python train.py --norm="rmsnorm" --rope_theta=10000.0 --parallel_block=false --init_std_qkv=0.0259 --weight_decay=0.63 --max_grad_norm=1.0 --decay_fraction=0.868 --decay_shape="linear"
MLP neurons of a small language model. Each row is named by its layer, matrix (gate and up: input weights) and neuron, and shows model dimensions 128-191. Each number is 50 + 15 x the weight over its row's rms, rounded and kept within 0 to 99. A neuron's up and down rows have the sign that makes its largest values positive.
After each neuron's rows, "fires on" lists the tokens most often at its 100 highest values on Wikipedia text that the model never trained on.

L11.gate817:60 36 55 68 68 43 24 36 69 39 60 61 53 34 59 50 59 70 37 28 25 53 44 46 21 62 45 58 51 24 39 59 75 52 28 39 34 52 34 53 32 52 59 36 42 46 45 52 49 44 50 48 33 39 48 50 55 52 66 57 47 61 54 54
L11.up817:51 35 55 48 80 59 78 65 34 45 56 53 34 40 78 29 62 54 70 29 63 16 48 58 68 29 49 46 55 59 67 48 64 57 52 37 53 49 47 44 60 55 73 27 39 35 31 33 66 44 48 59 29 53 54 46 39 55 59 51 35 40 52 67
fires on: "1", "2", " ", "3", "4", "5"

L3.gate11:58 48 41 61 65 57 50 29 40 52 24 25 75 60 64 47 51 99 64 30 49 58 23 61 70 60 42 45 46 19 42 70 44 52 40 63 46 36 21 51 51 48 67 47 38 62 43 17 53 49 54 50 77 45 15 60 69 35 48 53 39 62 58 26
L3.up11:54 47 52 75 64 35 48 64 64 41 45 30 46 54 30 69 54 44 51 66 24 60 27 54 50 55 51 08 28 39 56 36 23 65 78 57 31 49 48 43 59 47 81 48 27 21 30 49 27 46 33 45 56 29 50 46 44 61 42 73 54 67 57 51
fires on: "es", "s", " Women", "ed"

L10.gate1003:38 58 64 58 62 76 43 34 66 55 47 48 73 52 34 35 57 76 53 49 49 40 22 61 51 39 48 36 24 25 68 56 63 58 44 54 58 44 53 48 00 55 49 45 25 39 63 23 48 59 55 63 50 35 29 46 41 69 32 53 44 37 37 67
L10.up1003:68 59 35 43 34 49 31 51 60 25 27 57 51 22 64 63 30 50 58 56 73 64 19 44 45 22 78 37 53 40 47 55 57 48 62 58 87 52 32 61 40 47 26 41 53 51 59 63 50 28 41 20 49 81 38 32 69 48 45 54 34 28 57 45
fires on: " |", "2", ")", "|"

L10.gate6:75 51 54 59 36 44 62 46 53 42 59 70 53 47 92 54 28 50 41 54 50 55 67 65 60 44 41 47 41 46 22 35 32 36 63 36 44 68 70 27 27 44 46 57 53 81 71 48 50 59 85 43 55 56 73 51 57 56 49 43 62 69 55 45
L10.up6:66 69 53 41 53 57 70 69 54 47 29 28 45 37 61 36 38 44 48 59 40 38 61 41 60 72 66 55 25 34 46 62 56 73 58 46 28 51 58 37 62 08 68 42 60 43 33 43 67 38 57 76 35 61 67 78 50 51 20 59 51 45 69 23
fires on: " (", " de", "-C", " "

L18.gate253:62 63 46 39 38 70 42 35 57 57 62 52 54 45 58 32 40 46 73 44 51 43 52 41 66 62 49 44 44 45 68 64 62 61 44 52 44 59 78 65 60 29 36 52 26 56 62 21 31 32 72 48 69 31 80 54 50 34 33 60 64 74 73 66
L18.up253:46 77 42 35 32 63 56 52 45 31 49 70 47 60 38 34 48 30 73 60 40 45 36 71 41 63 40 37 33 56 81 61 36 45 47 52 43 71 68 54 57 33 20 75 59 45 92 56 29 24 57 52 34 35 45 69 58 59 59 45 74 57 63 67
fires on: "-", "|", ");", "1", "\n"

L2.gate116:39 50 64 51 50 70 48 64 50 64 52 67 57 43 34 64 36 51 63 29 78 65 62 51 36 70 54 69 30 45 76 54 53 27 52 66 40 54 39 64 28 49 39 49 57 31 43 56 70 32 35 39 40 56 61 55 39 27 59 23 43 35 56 72
L2.up116:40 38 47 78 68 49 47 66 33 39 50 18 60 37 71 37 72 25 67 37 75 39 64 37 25 42 00 64 37 67 71 33 18 43 67 38 48 45 39 64 53 35 30 68 19 37 82 48 62 58 36 46 57 52 16 66 54 47 31 48 77 50 58 27
fires on: "am", "oot", " Event", "on"

L2.gate355:72 38 44 36 61 52 64 47 45 60 69 42 43 61 39 57 63 54 67 57 55 50 63 57 56 27 62 42 15 31 66 69 69 69 26 61 54 74 64 55 65 69 81 47 65 58 66 68 37 44 49 47 51 59 69 50 44 68 64 53 38 83 71 63
L2.up355:47 68 29 36 32 41 58 60 38 53 61 68 44 57 39 50 25 63 61 64 38 48 43 44 44 55 39 44 25 64 61 36 60 29 58 64 39 53 57 61 48 40 51 29 68 66 54 66 52 44 42 45 27 66 56 62 43 73 30 37 48 77 26 62
fires on: "y", "ny", " birth", "ious", " born", "zy"

L11.gate902:61 51 41 41 46 28 52 13 85 37 51 60 56 49 35 52 49 54 63 28 37 56 20 57 52 39 45 62 61 37 67 38 49 47 62 44 54 67 37 51 35 43 31 41 54 33 46 19 34 47 74 45 64 43 43 36 43 19 59 53 38 51 38 89
L11.up902:51 48 50 53 70 32 50 20 26 40 52 67 57 58 82 56 65 37 27 38 51 46 13 51 66 65 51 41 62 45 82 50 45 46 46 54 20 55 55 31 10 89 34 37 37 65 41 45 54 92 68 45 43 81 27 68 63 56 41 47 60 67 56 59
fires on: "ar", " Bar", " for", " can", " Burn", " drug"

L16.gate426:33 32 42 36 50 39 48 61 61 49 57 63 63 44 63 49 39 37 44 33 63 28 63 31 47 63 47 40 59 48 72 49 37 68 74 61 55 70 47 93 17 19 29 47 47 37 28 67 38 71 57 62 67 82 66 38 75 96 52 50 25 57 63 49
L16.up426:38 58 57 58 17 54 49 62 51 68 43 66 77 45 52 47 62 30 58 36 35 49 81 57 58 59 19 60 83 68 41 36 45 43 47 47 46 46 64 54 67 66 64 37 41 20 57 46 84 37 44 36 53 45 58 47 75 76 54 47 50 38 40 27
fires on: " and", ",", " f", "f", " &", " F"

L3.gate197:62 58 34 42 41 53 44 52 41 54 49 61 38 68 43 68 60 26 50 49 59 35 43 68 16 65 59 59 45 45 51 61 45 41 42 56 55 65 98 47 52 58 78 36 80 32 56 45 46 47 32 28 28 49 35 42 60 28 65 61 30 71 22 66
L3.up197:56 78 45 54 51 42 69 37 88 49 53 49 54 60 41 11 31 58 04 60 63 29 64 42 54 52 62 29 56 62 37 59 54 61 42 34 80 38 67 58 43 36 35 45 42 59 43 56 43 60 32 54 66 47 81 59 32 57 64 28 37 55 63 43
fires on: "ig", "ang", "rig", "and", "est"

L10.gate932:52 25 39 31 47 51 60 47 57 44 25 62 56 22 46 31 78 57 37 51 33 64 52 48 48 28 53 59 68 49 41 83 62 47 57 30 51 43 56 64 43 24 74 67 47 44 28 37 52 39 43 64 23 48 15 92 41 19 47 45 48 39 46 39
L10.up932:42 32 45 30 57 63 41 44 36 48 47 43 44 32 53 45 56 39 46 43 20 30 65 53 30 41 73 46 35 43 33 46 66 44 69 35 32 55 43 33 49 30 62 18 54 63 55 63 76 60 37 14 40 49 65 58 36 58 42 41 82 54 41 55
fires on: "1", "9", "2", " when", "0"

L3.gate255:55 71 28 57 53 63 55 58 33 45 52 43 49 35 42 58 58 71 38 46 35 47 27 31 38 55 66 49 55 30 49 63 60 62 78 35 29 78 33 49 86 47 43 51 68 20 38 60 53 51 74 40 70 45 55 26 75 66 44 32 47 43 56 39
L3.up255:44 71 43 64 60 65 64 75 36 29 59 48 50 19 45 45 71 30 85 47 54 54 26 34 70 43 58 39 60 55 36 43 31 64 58 65 43 64 45 67 49 43 77 53 19 44 18 66 38 64 24 44 66 61 32 42 44 62 16 59 72 28 80 46
fires on: "s", "ates", "ed", "es", " them"

L17.gate204:50 28 77 50 60 63 47 31 58 39 60 64 52 34 58 51 42 53 24 21 68 52 50 36 45 47 58 54 61 44 42 60 49 40 51 67 50 54 38 05 07 56 36 67 40 42 36 52 28 38 35 20 33 56 55 75 40 62 35 48 59 38 55 40
L17.up204:32 59 37 60 43 48 70 55 48 71 49 34 70 38 68 80 58 48 59 66 43 24 74 73 42 49 77 42 43 22 35 46 69 78 48 48 45 19 60 58 49 44 49 61 92 55 66 29 31 47 27 44 26 55 45 65 54 38 37 63 71 56 62 39
fires on: "–", " ", " (", "-", "|", "N"

L11.gate294:52 52 58 67 63 46 57 16 44 76 57 41 48 68 51 67 52 67 55 55 60 36 73 38 59 54 64 50 59 65 51 47 57 53 59 38 41 59 44 65 34 45 48 67 63 59 55 44 56 51 32 25 41 32 37 96 51 55 16 72 39 62 64 69
L11.up294:92 71 41 28 58 41 57 43 51 39 54 58 53 43 62 43 40 49 53 49 87 40 76 74 43 19 39 69 39 36 53 29 68 56 06 60 58 49 48 43 48 14 62 75 59 23 47 40 34 39 65 45 66 71 50 13 42 33 32 44 47 44 49 38
fires on: " (", "==", ",", "\n\n"

L18.gate163:58 40 59 43 43 79 11 56 66 27 47 83 48 60 38 50 45 79 52 32 41 50 63 43 44 51 55 51 31 49 61 72 74 64 32 37 72 29 55 49 54 52 21 44 33 67 29 72 44 24 50 75 44 67 38 58 57 63 71 61 47 77 50 59
L18.up163:54 40 44 61 58 60 48 72 39 81 51 44 59 44 44 55 36 46 12 47 33 20 57 47 32 59 51 45 43 51 52 44 68 51 77 63 45 73 48 52 63 50 47 47 38 55 33 51 39 68 36 36 48 67 60 29 40 61 63 62 33 47 42 61
fires on: " ", "3", "4", " ra", "2"

L10.gate80:50 83 32 69 54 57 44 42 47 48 69 36 84 63 29 60 57 59 44 52 71 50 32 51 46 28 51 67 45 37 52 50 47 29 53 55 69 62 58 50 04 54 72 53 53 60 34 56 76 47 80 60 24 70 67 64 28 62 50 80 88 42 48 56
L10.up80:43 29 51 57 64 63 27 54 71 82 41 71 52 36 54 69 68 58 44 91 60 85 65 50 46 90 40 24 27 54 65 46 59 53 25 68 85 67 73 58 34 54 39 42 43 46 53 58 39 51 57 68 42 34 39 38 18 64 69 67 49 61 48 48
fires on: "r", " from", " in", " on", "y"

L18.gate431:32 71 51 69 50 73 60 61 75 62 79 62 55 37 54 46 25 50 50 55 28 49 07 22 69 69 36 40 72 41 73 30 63 59 58 38 38 55 72 71 40 77 49 43 07 32 62 65 81 57 54 65 29 50 51 74 57 55 47 58 62 19 60 26
L18.up431:45 51 67 70 42 59 49 61 55 53 30 64 56 54 51 49 58 41 43 49 47 37 37 27 44 41 50 57 47 54 29 70 66 59 62 58 63 64 34 48 61 35 58 21 52 62 39 54 39 74 19 50 49 68 66 28 64 66 32 38 37 17 76 42
fires on: " ", " |", "|", " back", " for"

L2.gate192:37 60 41 51 69 61 21 41 82 43 68 59 43 52 58 47 56 55 54 65 64 39 57 37 27 52 49 79 14 63 50 30 42 36 41 56 31 44 50 88 32 69 66 47 28 47 57 68 24 48 66 56 56 66 45 50 26 74 80 70 64 53 37 35
L2.up192:36 54 57 53 44 38 52 29 61 51 57 62 38 55 06 21 51 28 66 66 69 46 54 12 71 24 32 52 31 72 69 43 35 62 53 30 57 44 41 63 73 55 55 49 69 46 53 79 36 35 45 60 73 57 55 59 43 47 47 66 37 23 30 41
fires on: "ation", "ite", " School", "ine", "ace"

L16.gate89:44 27 62 46 56 58 49 52 48 38 48 33 46 57 49 39 65 60 48 51 51 55 53 61 41 43 48 62 55 24 69 40 41 66 46 40 50 57 48 51 41 41 33 47 42 55 46 36 53 56 35 33 42 55 18 41 45 43 67 47 50 52 50 80
L16.up89:40 62 49 38 35 55 72 56 42 25 34 40 56 54 37 57 50 63 44 72 56 62 51 65 24 23 30 53 13 89 61 45 59 57 55 41 51 34 68 71 46 57 29 51 44 48 50 36 70 65 47 64 74 35 31 30 66 56 66 52 42 48 54 24
fires on: "0", "1", "6", "5"

L2.gate62:42 19 54 47 49 37 27 37 59 65 52 42 58 52 31 33 42 26 36 70 50 45 40 21 31 62 45 44 06 47 45 34 60 53 39 45 66 60 54 53 45 58 54 48 58 57 39 70 28 23 40 50 61 50 52 39 53 52 76 73 38 42 56 60
L2.up62:44 63 70 60 09 55 44 34 62 38 33 33 30 32 56 38 54 61 49 46 41 44 61 29 85 47 44 55 51 72 63 52 36 64 63 47 65 47 27 54 33 47 58 58 40 81 65 46 42 52 81 68 52 68 56 27 28 35 38 55 57 36 62 38
fires on: " him", " said", " believed", "'\n", " Episode", " thought"

L18.gate945:27 56 63 40 28 66 23 46 57 35 38 42 66 45 50 39 43 67 39 41 31 58 43 43 56 32 42 54 62 53 43 56 69 29 67 43 42 38 29 41 50 34 64 40 48 80 57 48 46 38 66 49 35 27 62 81 32 25 53 37 63 43 47 45
L18.up945:50 20 38 32 45 29 65 57 55 75 63 76 41 09 45 38 26 17 51 56 56 48 46 53 69 65 65 89 40 46 46 68 50 59 67 50 51 24 47 51 33 57 43 73 40 63 11 64 42 59 40 38 62 55 75 49 55 68 60 51 60 46 25 12
fires on: " M", "9"